Weights of a small transformer language model: 12 layers.
MLP neurons of a small language model. Each row is named by its layer, matrix (up: input weights) and neuron, and shows model dimensions 96-191. Each number is 128 + 32 x the weight over its row's rms, rounded and kept within 0 to 255. Numbers have three digits each.
After each neuron's rows, "fires on" lists the tokens most often at its 100 highest values on Wikipedia text that the model never trained on; "fires in" lists the words (lower case) most often at its 100 highest values on Wikipedia text that the model never trained on. A number after a token or word is its count.

L2.up849:133182121109090158089045115141157181119155094107174135113120145099178135075122138073117114166119128181170122131137120095127185022136156115081106139080160203123089119156146142079149127125138074123153159059166146124126106129127123108118073164075145145108141144134081114143113105081104089137
fires on: " played" 19, " born" 16, " (born" 12, "ru" 10, " life" 6
fires in: "born" 28, "played" 19, "date" 6, "life" 6, "length" 4, "bruce" 4

L2.up1207:188114177136162121162198209125100167110099172173138128127087105096147125119175148141105126076106176183091136109162120145174056094088122136107116122157153114076106140117105169118125099146134083119122112164137077172148124160123142127108099199158183149116104159107116077146110096128112151184
fires on: " most" 32, " all" 28, "all" 7, "row" 5
fires in: "most" 29, "all" 26, "mostly" 5, "total" 4

L2.up124:144079069136113121176157113129097111088141075136191085126145052116108147144075082145131129130130116069141124162125139169098134102095165101126125122160144130171154160102087180115106160159151141148105123048129122180080098123144085089096072121128145136154079161110126126144165135164162133152
fires on: " at" 39, " appro" 15, " att" 15, " by" 9, " between" 9, " with" 4
fires in: "at" 34, "by" 9, "between" 9, "approximately" 4, "approaches" 4, "with" 4

L2.up1126:082170136107137153145198119143144144137078208132125133125163050098124175169168099085102149100106086128139139182118096139098128199140137133130196114118147113105103143074080071146123093156135171096228117082165127102100098104103129097107088149148112141139083122080187151145072182137162119131
fires on: " French" 15, " France" 13, " British" 9, " Germany" 8, " Japanese" 8
fires in: "french" 16, "france" 13, "germany" 10, "british" 9, "japanese" 8

L6.up74:141103137152113155190118135123122147141134104146099133159143127153124130107114129185112174140128111177141119114118127095042092084138123168088083160077131157159097070126086088154137115122169150168097156164180122111104124143105129149085122119055130172116181140057209110123114206059160108106
fires on: " on" 37, " along" 22, "on" 10, "ec" 5, "ol" 4
fires in: "on" 38, "along" 17, "alongside" 5

L2.up1284:110112117143123180195113181156162090137179083133090119165118125157141091151147104096172126150085157178095061137082166137134123162102171109110112066106199191084172130116141105125151133148130128143116110079139102164120131080101094113082149156116154166139121132166164186127184145127167121045
fires on: " National" 27, " State" 21, " City" 10, " national" 9, " Website:" 9, "ederal" 8
fires in: "national" 31, "state" 21, "city" 10, "website" 9, "general" 9, "federal" 8

L3.up444:125164146159142151086173124154163104118089120192156117113121139119144145084109100142055105122100150163196145137115152186119147165132157124132137140138124132100091187141072169129086091160152156108148106163109151162172131106127072116102164136138170096152127176152080126163127143154141064144
fires on: " an" 76
fires in: "an" 63

L3.up1020:085093120136134142109144067152148139074125122120131125095134122145087165089088152136148146197133183140165068187115099135097173189092112118223130075110071150149119120154175069185165127109098135162153130168114187150121089099115100200112170050070088107151097060086142146189169113102139170174
fires on: " had" 66, "ed" 5, " has" 4
fires in: "had" 66

L2.up1362:140178119079094095119126104151095158109141120123113131097062133148074135090098115126130109090106135145089154105136214157141152153129117166125138111092128131061135106164163158102076117126157185141135148156227165152145135104139054073089156147129132132136134163111106167149126157180124124130
fires on: " he" 22, " there" 20, " them" 13, " bel" 13, " we" 11, " they" 7
fires in: "he" 21, "there" 18, "them" 10, "they" 7, "below" 5, "weapons" 5

L2.up344:135147114115138112129148204065132125144112111109136111131168194131125161097156089143107091077159127120111057152085143101158061135102142177099156143121179154133152107134094122143097148109108114109163114120101033141154116129104090137228122133103116107079072169153142121143131107106050117138
fires on: " were" 26, "In" 16, " among" 7, " most" 7, " like" 6, " all" 5
fires in: "were" 26, "in" 9, "most" 7, "like" 6, "international" 6, "all" 5

L3.up1229:098146138170168114157156170127143170129152146176182144149126080145165171136114131152095167081140167192115115073092151158151172144108139145155118096152139100155149117093119095127164136099129149092122076133191114181127126129138050112097117135136138095079093110072171124091097115114090087175
fires on: " of" 13, " French" 13, "ian" 12, "ish" 12, " Japanese" 12, " Russian" 7
fires in: "of" 13, "french" 12, "japanese" 12, "russian" 7, "polish" 7, "giant" 4

L2.up246:170129149122098088143120134124108143097146136137092103134110096074192135119079105114124115057130147165163117133201094139115160122080085139097129186155108103109108177116168129117098105157153157141100144066091116156135100143146142161195111132117108068114153106136076169135119114179083074165
fires on: "ak" 32, " made" 14, " took" 9, " Total" 8, " make" 8, "als" 8
fires in: "made" 14, "make" 9, "took" 9, "total" 8, "goals" 7, "novak" 5

L3.up571:104159145142093140128143099125069126103189190134148118117134087128089122154105123170160187155093123108158140103149138136095115198162136121174082110129142146185111186133110097104108086126098106090156109129148026122080100134091136145144139137123125064193097128097193129101095170077114121184
fires on: " has" 26, " population" 12, " appro" 11, "re" 8, "ource" 5, "ulation" 5
fires in: "has" 26, "population" 16, "source" 5, "approximately" 4

L3.up104:172158127145175162083150123144124123168148156136125113143152119136121132093161077110128167100144149081058141106174115151129174161121130171099123102145079096118157173163143094105144141088110161146164189078099118140191156067169141119126129117139139182155081109158170127197175107098106214134
fires on: " as" 19, "et" 14, "f" 13, " to" 12, " type" 9, "ode:" 8
fires in: "as" 19, "to" 12, "type" 10, "code" 8, "mathbf" 6, "themselves" 5

L3.up1032:140125109117133090063072125151134088181172155132091106177125164110170155192114120099128191158140121129101088115079095133161122100087115140116129147178108189092165206112131134108142141134097161148121115148146088124203170131054126085120107105152087125157128179143147157204108146125121126171
fires on: " of" 50, " are" 5, "ates" 4, "as" 4, "ur" 4, "and" 4
fires in: "of" 50, "are" 5, "dates" 4, "as" 4

L6.up230:086187188142099122164151121140169004110133118186119182162092184175115120174061111146089152110118100106126117149105141110096189100154100062146112143182048165095111155085162131145101147123167093134089160080125078090081139095158152139142101122084120143112135099114133098139124183101120117119
fires on: " would" 18, " has" 17, " he" 14, " with" 9, " to" 7, " made" 5
fires in: "would" 18, "has" 17, "he" 14, "with" 9, "to" 7, "made" 5

L2.up1172:101147081090139119181144149098147133076130143096110143155169141154178149100165182169112079138129139129126092173156139131178149118081159143173140091078118142140125134130120151121141110144089184123072115130107140155108131129152151163153126144059115089125070144134120110158106111097150138139
fires on: " who" 26, " where" 18, " but" 13, " what" 11, " how" 8
fires in: "who" 23, "where" 15, "but" 12, "what" 11, "how" 8

L2.up125:078155089118178095157160093132157107080094126161076139127092125073142127079152159118124096093086167132100120150167110145108122141145103104117153157143182151137102093107089141107112111144152132162093151160118136111121114096137118111169173139121108127178167171127170175124119101112099225078
fires on: " also" 50, " District" 14, " part" 5, " Province" 4, " all" 4
fires in: "also" 50, "district" 17, "province" 4, "all" 4

L2.up972:114083189100120153185171136132105050105132167136141157075074104110141072113095095127112091132096162185129109147098169174109135074134142064135119127118146119163139099115087102053097081160133102107080128112130117122128113087098153147085105098197140149129157156157158081123092100139138131116
fires on: " Democratic" 12, " district" 12, " Town" 11, " local" 11, " B." 8, " Republican" 6
fires in: "democratic" 12, "district" 12, "town" 11, "local" 11, "b" 8, "republican" 6

L3.up715:078133126114103180129103171135105125193129119146132159086118083166057120126077155153107171195144141096181167143133144103102130120093156120098094061185123116102053090118128184078118128122127111121180125062170144110091140132103117085141101133144148116151115124129115085142130128122109127128
fires on: " based" 21, " household" 21, "ic" 13, " born" 11
fires in: "based" 21, "households" 15, "born" 13, "householder" 5

L3.up1212:235137093163130155141116106124149118154153074097146142184122146105179144108136112140158088127136171143142126094058121107084050155151189118121074068126129115199155162113106142132155096139157102117074159094119105143132108109112086118095099096131152161120077216168136100150059101108255083120
fires on: " of" 26, " in" 16, " at" 13, " on" 12, " for" 7
fires in: "of" 26, "in" 16, "on" 16, "at" 13, "for" 7, "to" 6

L3.up677:102094132144121152161087158154156119195169114209170128077109164136108125117086101094144115092111092133101179113052107134093170134045152102146153155126108153119125107106113151088118134142144140149064154123174112144069078106060120134096131113124121168115095181100191149088092140101186099110
fires on: " of" 28, " all" 9, " to" 8, " with" 6, " at" 6
fires in: "of" 28, "to" 8, "all" 8, "with" 6, "at" 6

L3.up448:149090123127161135163178113175109128139072151120135116184155169108191108120188147084154120030148173112174122148117114122142119118115129140020076131067094167121174084100170142159106149086133149104094102108118088130159143160184086114208127085144105072157157112144116125075150134152086154153
fires on: " made" 37, " make" 15, " making" 11, "e" 7, " named" 5, "akes" 4
fires in: "made" 37, "make" 14, "making" 11, "named" 5, "makes" 4

L3.up1398:109135098120112144139099120151126106164193100094106100141146139147160097050121071156162109116160072107133144171088124154152201098127098137150089116138165105073102160106141160114124069143107160100151186144129156081059190171121121176187069070162194136062138108050144173102116104146144129154
fires on: " career" 26, " sign" 18, " signed" 13, " contract" 10, " record" 6, " 1990" 5
fires in: "career" 26, "signed" 13, "contract" 10, "sign" 7

L2.up1097:121129120136122144152140122144090171182130078176112089111103098102169120154123172129088140095193099214116142091123083116086119105152153104081116187106097145158116170088175117160131183112103164150121102104134178127174138140134126116092181142152122072092134126201118113146152091092082149089
fires on: " made" 28, " make" 12, "ak" 9, " take" 8, " up" 7, " married" 6
fires in: "made" 28, "make" 11, "take" 7, "up" 7, "married" 6

L2.up816:075136083101101117155124143170137075121154099112164075141107145148152098139079116082123137135115166097132184131147143135133085188184098131175147170140141133092144094180151130157144149164090160144122088050138182157139068136119125178177137103108139102133136129103075063097125134059096065115
fires on: " had" 55, " back" 5, "velop" 4, " re" 4
fires in: "had" 55

L2.up379:128138091147073111128156147091114124152189176151143150164072129089151115066114117133136154105115221169087119142100057132118170125086119152081118159102102058140114171101071147133146170118138119068136099184121123165144153167162096132091077180088168169163166135231151164196149111101165152117
fires on: " family" 24, " children" 12, " part" 9, " daughter" 8, "ren" 7, " sister" 7
fires in: "family" 30, "children" 19, "part" 8, "daughter" 6, "wife" 6, "sister" 6

L3.up873:099139110101124177156128105128113101148174157111129105139033165124087089120186098194158113159111152133125137105118120118148115092091096126083148121092104183129116141092139138135074114190163108180172109152133065104073141128106089216113073156131103147159144159112114114106110144081178112099
fires on: " on" 55, "On" 7, " On" 5, "ched" 4
fires in: "on" 65, "launched" 4

L2.up1140:080147153163117135154136112129173121150182132097141176140129142146134179093114146089128103136047116155098176130119096101139125147145112110125158094066089149144147052133177122073129117114100115096155143106111134111120121092126129134138178087130175085149094160109125117138164144128166126199
fires on: " 1" 22, " 11" 14, "iment" 12, " 10" 6, " 0" 6, " 8" 4
fires in: "1" 13, "116" 13, "regiment" 11, "120" 5, "119" 4, "0" 4

L3.up585:040158084131077080145122172174207122118118140103133091106108143130174118056162135119133116137156155151146128069167157126085159132130147177180113129106132182155121182114149155116142148138103081123067113049170109105091129106109128162173171058138152105126145123143142141134191111125169157098
fires on: " but" 38, "ing" 6, " what" 6, "ried" 5, "ed" 5, " never" 4
fires in: "but" 38, "what" 6, "carried" 5, "never" 4

L6.up1206:124124117160145188149166101081120171156124095151121085111165142114026141138117107109170128109218079152116110110140140146161135113067182184155089202204101132105151155158145116117161068165142094082143148175116152085177075167128099102061140098109219126158118157159080151170167143199112140130
fires on: " an" 54, " An" 11, "an" 4, "An" 4
fires in: "an" 49, "another" 4

L3.up1065:113089172127085159127167090123108074142152131173139130117160151089092074084111160144102168138194065068109124139123187086089111147154112138095076135109110187157120104123062108123086159100141150135169129116123129206138216008111135179134091147106084113105113119166144145135157119104146133136
fires on: " to" 16, " joined" 15, "ing" 13, " as" 8, " served" 5, "amed" 4
fires in: "to" 16, "joined" 16, "as" 8, "served" 5, "serving" 4, "renamed" 4

L2.up83:142150140087135105190163140120106101131150146176029142111128162162144161082125134148112147138127137067172123059129159188105048124079160154180070153091173125066138164091141128107155126128124151107107109145171120156078138133102108100134201135127191169109122118145142105143169106109165157154
fires on: " State" 20, "orthern" 11, "astern" 11, " mi" 9, "estern" 8, "ederal" 7
fires in: "state" 25, "northern" 11, "mi" 9, "federal" 7, "eastern" 7, "field" 6

L2.up894:061136072168116127128087161143109167175155090134148165128071148126155167140125146144122114105114103203064179119156104155152156122123118123101109153117066135103079163127068074145106131124075133143145124190115095121129121098126118137124144146060146138160141134101096153116121171096138170138
fires on: " father" 12, " family" 11, " (born" 10, " born" 8, " married" 8, " children" 8
fires in: "born" 19, "father" 12, "family" 11, "children" 9, "married" 8

L2.up1374:097108112119117169166134122138097122117139119128177084143197165130181176154114142106102117091107130129128154168099151127123214090093076147049113085130130188117093110125134153110125108103082093110189115183091088177125124147100110131108105163082119161172132152147079140156137107104134156183
fires on: " where" 23, " each" 13, " because" 12, " home" 9, " what" 9
fires in: "where" 22, "each" 13, "because" 12, "what" 9, "home" 7, "there" 5